MLP neurons of a small language model. Each row is named by its layer, matrix (gate and up: input weights) and neuron, and shows model dimensions 32-127. Each number is 50 + 10 x the weight over its row's rms, rounded and kept within 0 to 99. A neuron's up and down rows have the sign that makes its largest values positive.
Before each neuron's rows, "fires after" lists the tokens most often just before its 100 highest values on Wikipedia text that the model never trained on.

fires after: "al", "S", "s", "tic", "app", "g"
L4.gate178:52 40 55 55 50 46 59 53 62 41 52 47 62 44 44 74 40 46 51 24 40 51 56 66 44 27 63 53 59 58 33 32 44 53 38 43 50 51 54 57 38 68 49 65 65 55 64 52 48 50 37 49 59 54 37 47 42 65 58 77 23 52 38 51 56 55 52 49 60 57 34 47 64 54 54 38 51 49 52 44 38 52 53 38 60 44 44 42 51 48 40 56 67 27 23 33
L4.up178:50 43 51 52 49 42 47 66 49 63 45 39 50 45 39 61 51 53 56 44 57 41 33 59 68 33 63 31 55 55 55 41 59 54 32 54 44 40 54 60 52 43 48 42 61 65 31 74 38 34 68 52 49 51 55 62 37 61 58 50 50 49 54 57 58 46 54 24 47 46 43 63 31 50 48 28 59 56 54 52 56 41 40 55 52 48 46 31 40 51 56 51 76 44 60 36

fires after: " ", " de", " the", " re"
L8.gate200:37 37 40 46 50 61 43 47 45 51 37 67 50 52 43 51 52 46 44 51 31 66 73 63 60 49 48 45 69 46 49 47 46 47 50 57 55 38 34 46 58 50 45 53 47 48 55 50 44 46 46 41 43 49 44 46 60 35 53 23 49 33 45 50 47 50 42 44 46 48 66 66 61 70 31 64 58 48 39 34 54 34 68 43 54 53 50 44 54 57 73 59 61 42 65 61
L8.up200:52 65 63 60 36 67 51 39 43 40 55 51 46 42 46 48 53 54 33 60 38 66 45 48 55 50 47 46 65 57 53 62 70 45 52 66 40 49 53 42 55 32 43 46 47 50 43 54 42 59 47 66 59 54 72 47 64 35 45 38 47 49 63 59 57 51 50 48 61 44 58 52 56 59 47 60 52 54 39 47 53 47 55 34 52 50 48 58 61 52 58 57 61 51 58 68

fires after: "s", "n", "c", " An", "se", "man"
L8.gate91:36 47 34 60 33 36 49 53 65 50 39 52 34 50 57 53 42 37 47 56 59 58 46 68 35 55 60 54 58 76 48 52 49 56 57 73 51 48 61 50 56 48 70 47 54 55 47 40 40 55 34 43 62 50 56 61 52 31 38 67 36 39 44 34 37 56 64 51 41 41 54 43 39 52 29 58 61 44 65 60 47 54 45 40 51 51 40 52 43 58 45 50 49 41 46 44
L8.up91:53 59 43 47 51 52 51 58 50 35 67 59 42 56 47 72 51 48 56 50 67 41 65 52 45 52 44 33 73 54 43 51 38 61 44 40 61 60 48 46 50 56 55 48 63 62 46 61 42 56 45 42 50 52 40 60 52 57 58 46 34 36 61 35 50 38 55 51 48 56 41 49 48 58 50 33 52 63 53 50 32 56 43 57 58 43 54 52 42 55 51 58 72 30 38 54

fires after: "s", "al", "d", "n", "y"
L9.gate212:52 43 62 48 43 53 50 54 39 53 38 41 54 48 58 45 53 38 52 46 52 33 33 61 36 29 71 51 52 62 50 39 35 52 45 48 51 37 67 49 64 44 49 53 65 61 45 51 38 39 52 42 52 58 41 40 40 58 46 64 44 66 68 26 49 41 46 51 44 36 39 41 59 58 42 48 41 43 61 54 39 62 48 56 43 53 39 64 50 61 54 52 65 33 45 53
L9.up212:46 46 43 28 46 34 46 72 52 53 75 64 40 53 20 51 43 26 42 49 46 59 44 64 62 40 55 36 57 57 58 50 49 40 59 48 48 56 45 47 36 57 49 33 55 47 48 62 37 57 42 51 47 55 55 47 43 54 49 52 42 54 32 58 49 49 56 43 62 61 33 61 54 30 59 41 40 71 39 51 54 54 49 56 68 60 48 38 59 35 42 35 39 42 28 51

fires after: "n", "d", "th", "en", " 4", "an"
L4.gate202:50 64 55 40 62 44 41 38 56 24 63 47 49 45 31 50 58 52 39 59 50 48 39 55 56 59 61 36 59 32 68 52 71 59 55 66 64 56 52 59 60 41 48 48 68 46 80 53 40 27 41 38 43 56 37 39 57 48 43 55 46 68 61 55 69 38 47 68 41 59 50 50 60 58 48 45 50 39 53 41 34 60 59 47 61 49 56 42 47 60 57 52 54 58 48 32
L4.up202:49 50 64 49 54 47 42 40 70 42 48 36 73 61 40 54 47 55 57 61 42 44 48 35 71 31 54 19 42 54 59 50 73 65 60 44 59 58 78 46 30 42 48 43 59 42 59 56 52 43 62 30 49 50 57 56 68 42 58 43 40 63 44 60 47 47 61 50 51 55 50 50 59 50 58 46 53 43 54 55 32 66 43 65 52 57 53 44 35 52 55 55 57 46 67 58

fires after: "en", "n", "s", " S"
L5.gate230:43 57 47 40 60 44 32 51 46 29 55 50 61 45 47 77 54 36 34 43 64 53 53 46 37 40 42 40 58 58 51 49 68 43 41 60 60 43 51 51 52 45 46 58 47 61 68 51 34 42 50 37 31 50 41 51 49 57 54 56 30 45 45 31 55 44 51 73 29 61 25 46 67 50 31 46 48 62 39 47 43 48 49 50 66 58 44 43 37 64 54 56 57 41 49 53
L5.up230:52 66 66 38 46 52 23 50 50 52 63 43 49 54 59 63 46 31 41 50 63 58 40 47 53 50 58 36 50 62 55 48 74 61 56 56 44 42 59 37 37 51 37 49 35 54 51 63 42 51 53 43 54 45 55 33 51 51 45 47 48 46 40 51 44 54 60 52 49 47 29 41 65 43 40 44 42 63 54 54 46 45 57 72 54 55 50 35 47 62 39 66 63 64 62 64

fires after: "ve", "b", "st", "ign", "ce", "mit"
L4.gate326:56 63 67 32 70 53 42 43 49 54 67 53 49 34 63 45 60 58 50 28 54 58 52 54 34 41 65 65 48 55 76 59 43 57 54 25 70 41 46 51 42 64 40 64 54 65 47 67 56 51 43 76 48 57 68 59 63 52 50 46 43 52 52 53 35 51 48 51 62 57 51 41 51 56 48 44 43 53 62 52 45 50 58 41 59 58 61 56 41 49 55 56 46 47 47 49
L4.up326:55 44 60 41 55 53 38 55 52 46 66 40 69 50 43 46 49 63 52 55 42 73 59 53 69 49 63 47 46 71 35 61 54 39 62 57 54 66 43 48 56 45 56 57 60 58 41 68 58 53 42 59 38 55 37 55 34 42 58 38 65 56 56 46 36 46 68 39 44 49 56 32 33 46 63 27 58 51 48 35 68 58 67 44 42 55 36 56 49 57 37 39 61 50 71 61

fires after: " "
L5.gate10:35 49 48 38 54 35 42 70 36 27 47 47 47 54 55 60 52 35 45 53 56 70 61 54 26 52 43 46 49 40 57 58 46 49 48 70 60 49 39 46 50 52 38 62 37 40 56 40 36 39 36 47 37 44 65 58 41 51 52 41 56 44 63 35 53 34 46 44 41 60 58 34 67 60 56 41 69 55 51 46 58 55 63 40 55 30 55 56 38 55 42 52 55 57 36 59
L5.up10:50 54 38 49 38 54 53 49 34 36 50 48 41 41 71 50 65 31 44 53 65 29 41 56 56 62 58 46 55 59 64 29 66 37 54 40 44 56 60 60 58 28 65 55 49 49 65 44 61 45 66 35 28 60 45 48 62 56 48 38 48 63 58 49 57 68 50 54 49 73 49 59 58 46 44 57 47 48 54 65 64 54 41 61 64 55 54 51 53 22 49 46 55 63 60 50

fires after: "w", "el", "f", "st", " f", "b"
L4.gate160:57 63 54 59 71 57 42 72 50 47 58 61 66 49 48 49 33 51 59 43 54 67 68 46 51 40 67 45 56 53 64 56 49 39 46 42 74 50 61 40 41 59 55 65 62 42 61 45 28 50 24 65 39 65 59 40 69 39 52 53 46 57 69 52 40 66 51 45 58 63 65 47 58 49 55 39 59 65 47 37 56 63 64 47 48 52 47 60 42 56 42 50 68 50 39 54
L4.up160:54 47 56 37 65 62 51 58 50 53 53 44 45 59 48 59 34 68 58 53 42 55 52 37 55 49 44 58 33 33 52 65 57 41 28 60 57 46 44 42 63 65 57 45 45 54 63 51 41 47 57 62 48 37 42 42 32 59 65 50 29 76 57 72 41 48 69 41 48 51 60 38 46 49 72 45 56 63 34 52 51 37 64 52 15 56 45 56 59 55 49 43 50 47 53 61

fires after: " ", " d", " b"
L5.gate21:47 64 57 48 60 64 37 77 52 42 46 53 55 40 44 57 43 44 43 68 51 62 69 47 51 48 45 42 49 45 57 51 56 42 52 61 58 49 47 35 57 61 54 54 56 43 55 49 40 55 48 48 35 43 53 55 45 41 52 41 43 40 52 42 75 31 46 64 47 65 68 45 66 71 51 51 66 40 54 48 64 50 69 43 58 50 53 58 42 48 39 68 67 61 50 54
L5.up21:47 53 43 48 30 57 60 50 54 41 45 61 46 37 48 53 51 63 47 63 43 72 56 56 50 50 66 71 82 50 68 58 38 39 58 47 62 52 47 35 60 60 50 47 49 51 38 63 56 60 59 56 51 37 54 61 42 46 62 47 55 41 49 49 62 30 46 50 53 39 39 30 59 63 38 56 49 35 48 38 70 40 48 50 52 41 48 44 69 47 45 44 53 54 52 40

fires after: " B", "B", " Be", " b", " de", " De"
L6.gate380:45 58 59 43 51 57 33 65 39 45 49 35 46 67 42 56 38 59 33 59 44 47 43 52 56 44 48 55 65 47 61 52 43 56 40 61 72 31 53 40 69 45 47 52 51 42 59 44 38 35 45 59 28 53 57 55 43 52 31 42 67 60 44 43 60 32 72 51 43 46 60 55 50 61 52 58 47 71 48 42 61 42 52 49 58 56 36 42 55 74 45 42 59 49 43 61
L6.up380:46 45 55 45 58 60 40 52 43 27 36 58 51 55 43 51 59 59 46 64 27 59 49 62 53 37 33 62 53 43 68 49 35 50 35 59 53 49 45 38 62 41 60 69 50 53 40 49 41 41 52 75 60 56 45 33 40 45 62 41 59 43 62 49 58 42 62 42 59 45 55 60 48 56 41 68 26 61 35 53 47 21 54 48 52 67 42 52 56 42 47 42 60 39 37 44

fires after: "th", "it", "at", "n", "t", "al"
L5.gate59:60 50 46 61 64 58 58 48 48 46 44 42 67 40 32 56 45 46 53 59 58 52 51 50 26 63 61 49 45 33 66 53 65 58 39 36 59 43 48 56 65 51 50 51 72 53 65 50 34 48 40 55 48 67 57 41 56 47 74 45 53 44 42 59 56 44 46 59 53 48 50 50 61 54 56 38 43 59 45 39 53 72 53 47 49 43 48 43 57 36 42 63 69 23 50 49
L5.up59:62 70 60 53 43 66 42 60 71 56 67 35 38 40 51 51 49 51 45 42 65 49 50 41 55 37 63 45 33 57 47 60 67 60 42 44 49 47 67 38 54 44 52 54 59 58 62 53 44 52 60 56 36 59 51 52 58 50 43 46 51 50 52 53 41 50 46 43 57 34 53 49 72 65 65 38 48 30 44 44 35 49 41 38 51 57 58 46 26 44 47 51 57 34 47 47

fires after: " ", "il", "ad", "n", "un", "re"
L8.gate259:43 52 43 47 77 46 40 67 42 49 49 48 52 54 40 53 62 44 40 57 63 43 62 46 44 38 57 42 74 38 54 51 34 57 65 68 48 54 53 52 63 63 44 72 46 52 47 51 22 36 55 61 42 64 42 34 54 44 61 54 45 48 42 48 59 34 30 66 45 60 46 50 65 71 44 58 57 61 45 51 50 51 58 45 43 57 67 46 31 32 56 54 61 60 44 49
L8.up259:60 67 68 51 45 45 57 54 60 58 46 52 34 38 59 58 46 47 59 54 52 64 56 48 49 48 54 63 54 24 46 50 50 33 47 49 38 52 53 38 69 49 56 57 42 67 52 40 41 55 59 54 53 49 37 54 63 58 63 44 40 47 51 59 55 54 46 50 53 58 48 46 64 76 46 60 78 58 60 52 50 33 52 69 47 47 63 25 44 57 34 42 40 54 52 50

fires after: " 19", " (19", "20", " 17", " 16", " 11"
L6.gate135:49 51 41 69 55 35 66 42 60 38 46 51 57 44 46 41 51 61 40 42 58 51 39 52 29 50 49 40 61 38 42 36 41 41 31 47 44 54 64 37 51 45 57 47 40 48 42 46 54 28 61 47 34 45 67 52 40 38 53 59 60 58 46 24 46 44 48 68 46 56 53 48 37 55 39 53 46 54 44 47 46 49 55 54 25 57 57 39 59 65 61 47 35 49 29 28
L6.up135:57 62 47 57 70 54 62 47 42 34 35 51 63 48 40 52 45 36 67 44 64 35 52 47 44 52 71 32 26 46 50 47 49 46 44 41 50 45 61 41 52 53 46 44 40 43 41 42 60 44 66 47 43 38 57 34 59 49 59 47 60 61 55 50 27 57 47 65 45 49 46 41 43 50 43 41 30 55 46 57 39 53 64 66 34 54 46 69 55 62 38 33 64 61 40 55

fires after: " 19", " 18", " (19", " 17", " (18"
L11.gate384:51 48 43 60 44 46 54 44 44 36 47 60 52 41 34 59 55 51 24 33 41 50 60 53 32 49 44 41 53 58 36 36 59 46 42 37 51 46 45 63 46 53 64 41 50 47 38 43 62 50 51 47 52 63 55 47 34 54 43 73 60 43 24 32 58 54 43 51 47 65 51 59 65 71 52 72 51 58 43 63 58 36 62 53 48 39 54 58 40 51 42 42 37 31 40 49
L11.up384:42 58 58 41 36 42 74 36 39 45 40 43 48 52 45 42 55 60 28 41 35 48 43 39 40 50 43 31 37 37 45 51 61 58 50 39 59 39 45 56 51 27 65 54 51 60 27 40 52 40 61 59 44 58 66 30 46 38 66 59 49 59 52 52 40 50 63 53 57 53 51 42 60 55 53 53 44 49 60 42 45 53 44 43 54 58 60 72 41 57 32 45 64 31 40 49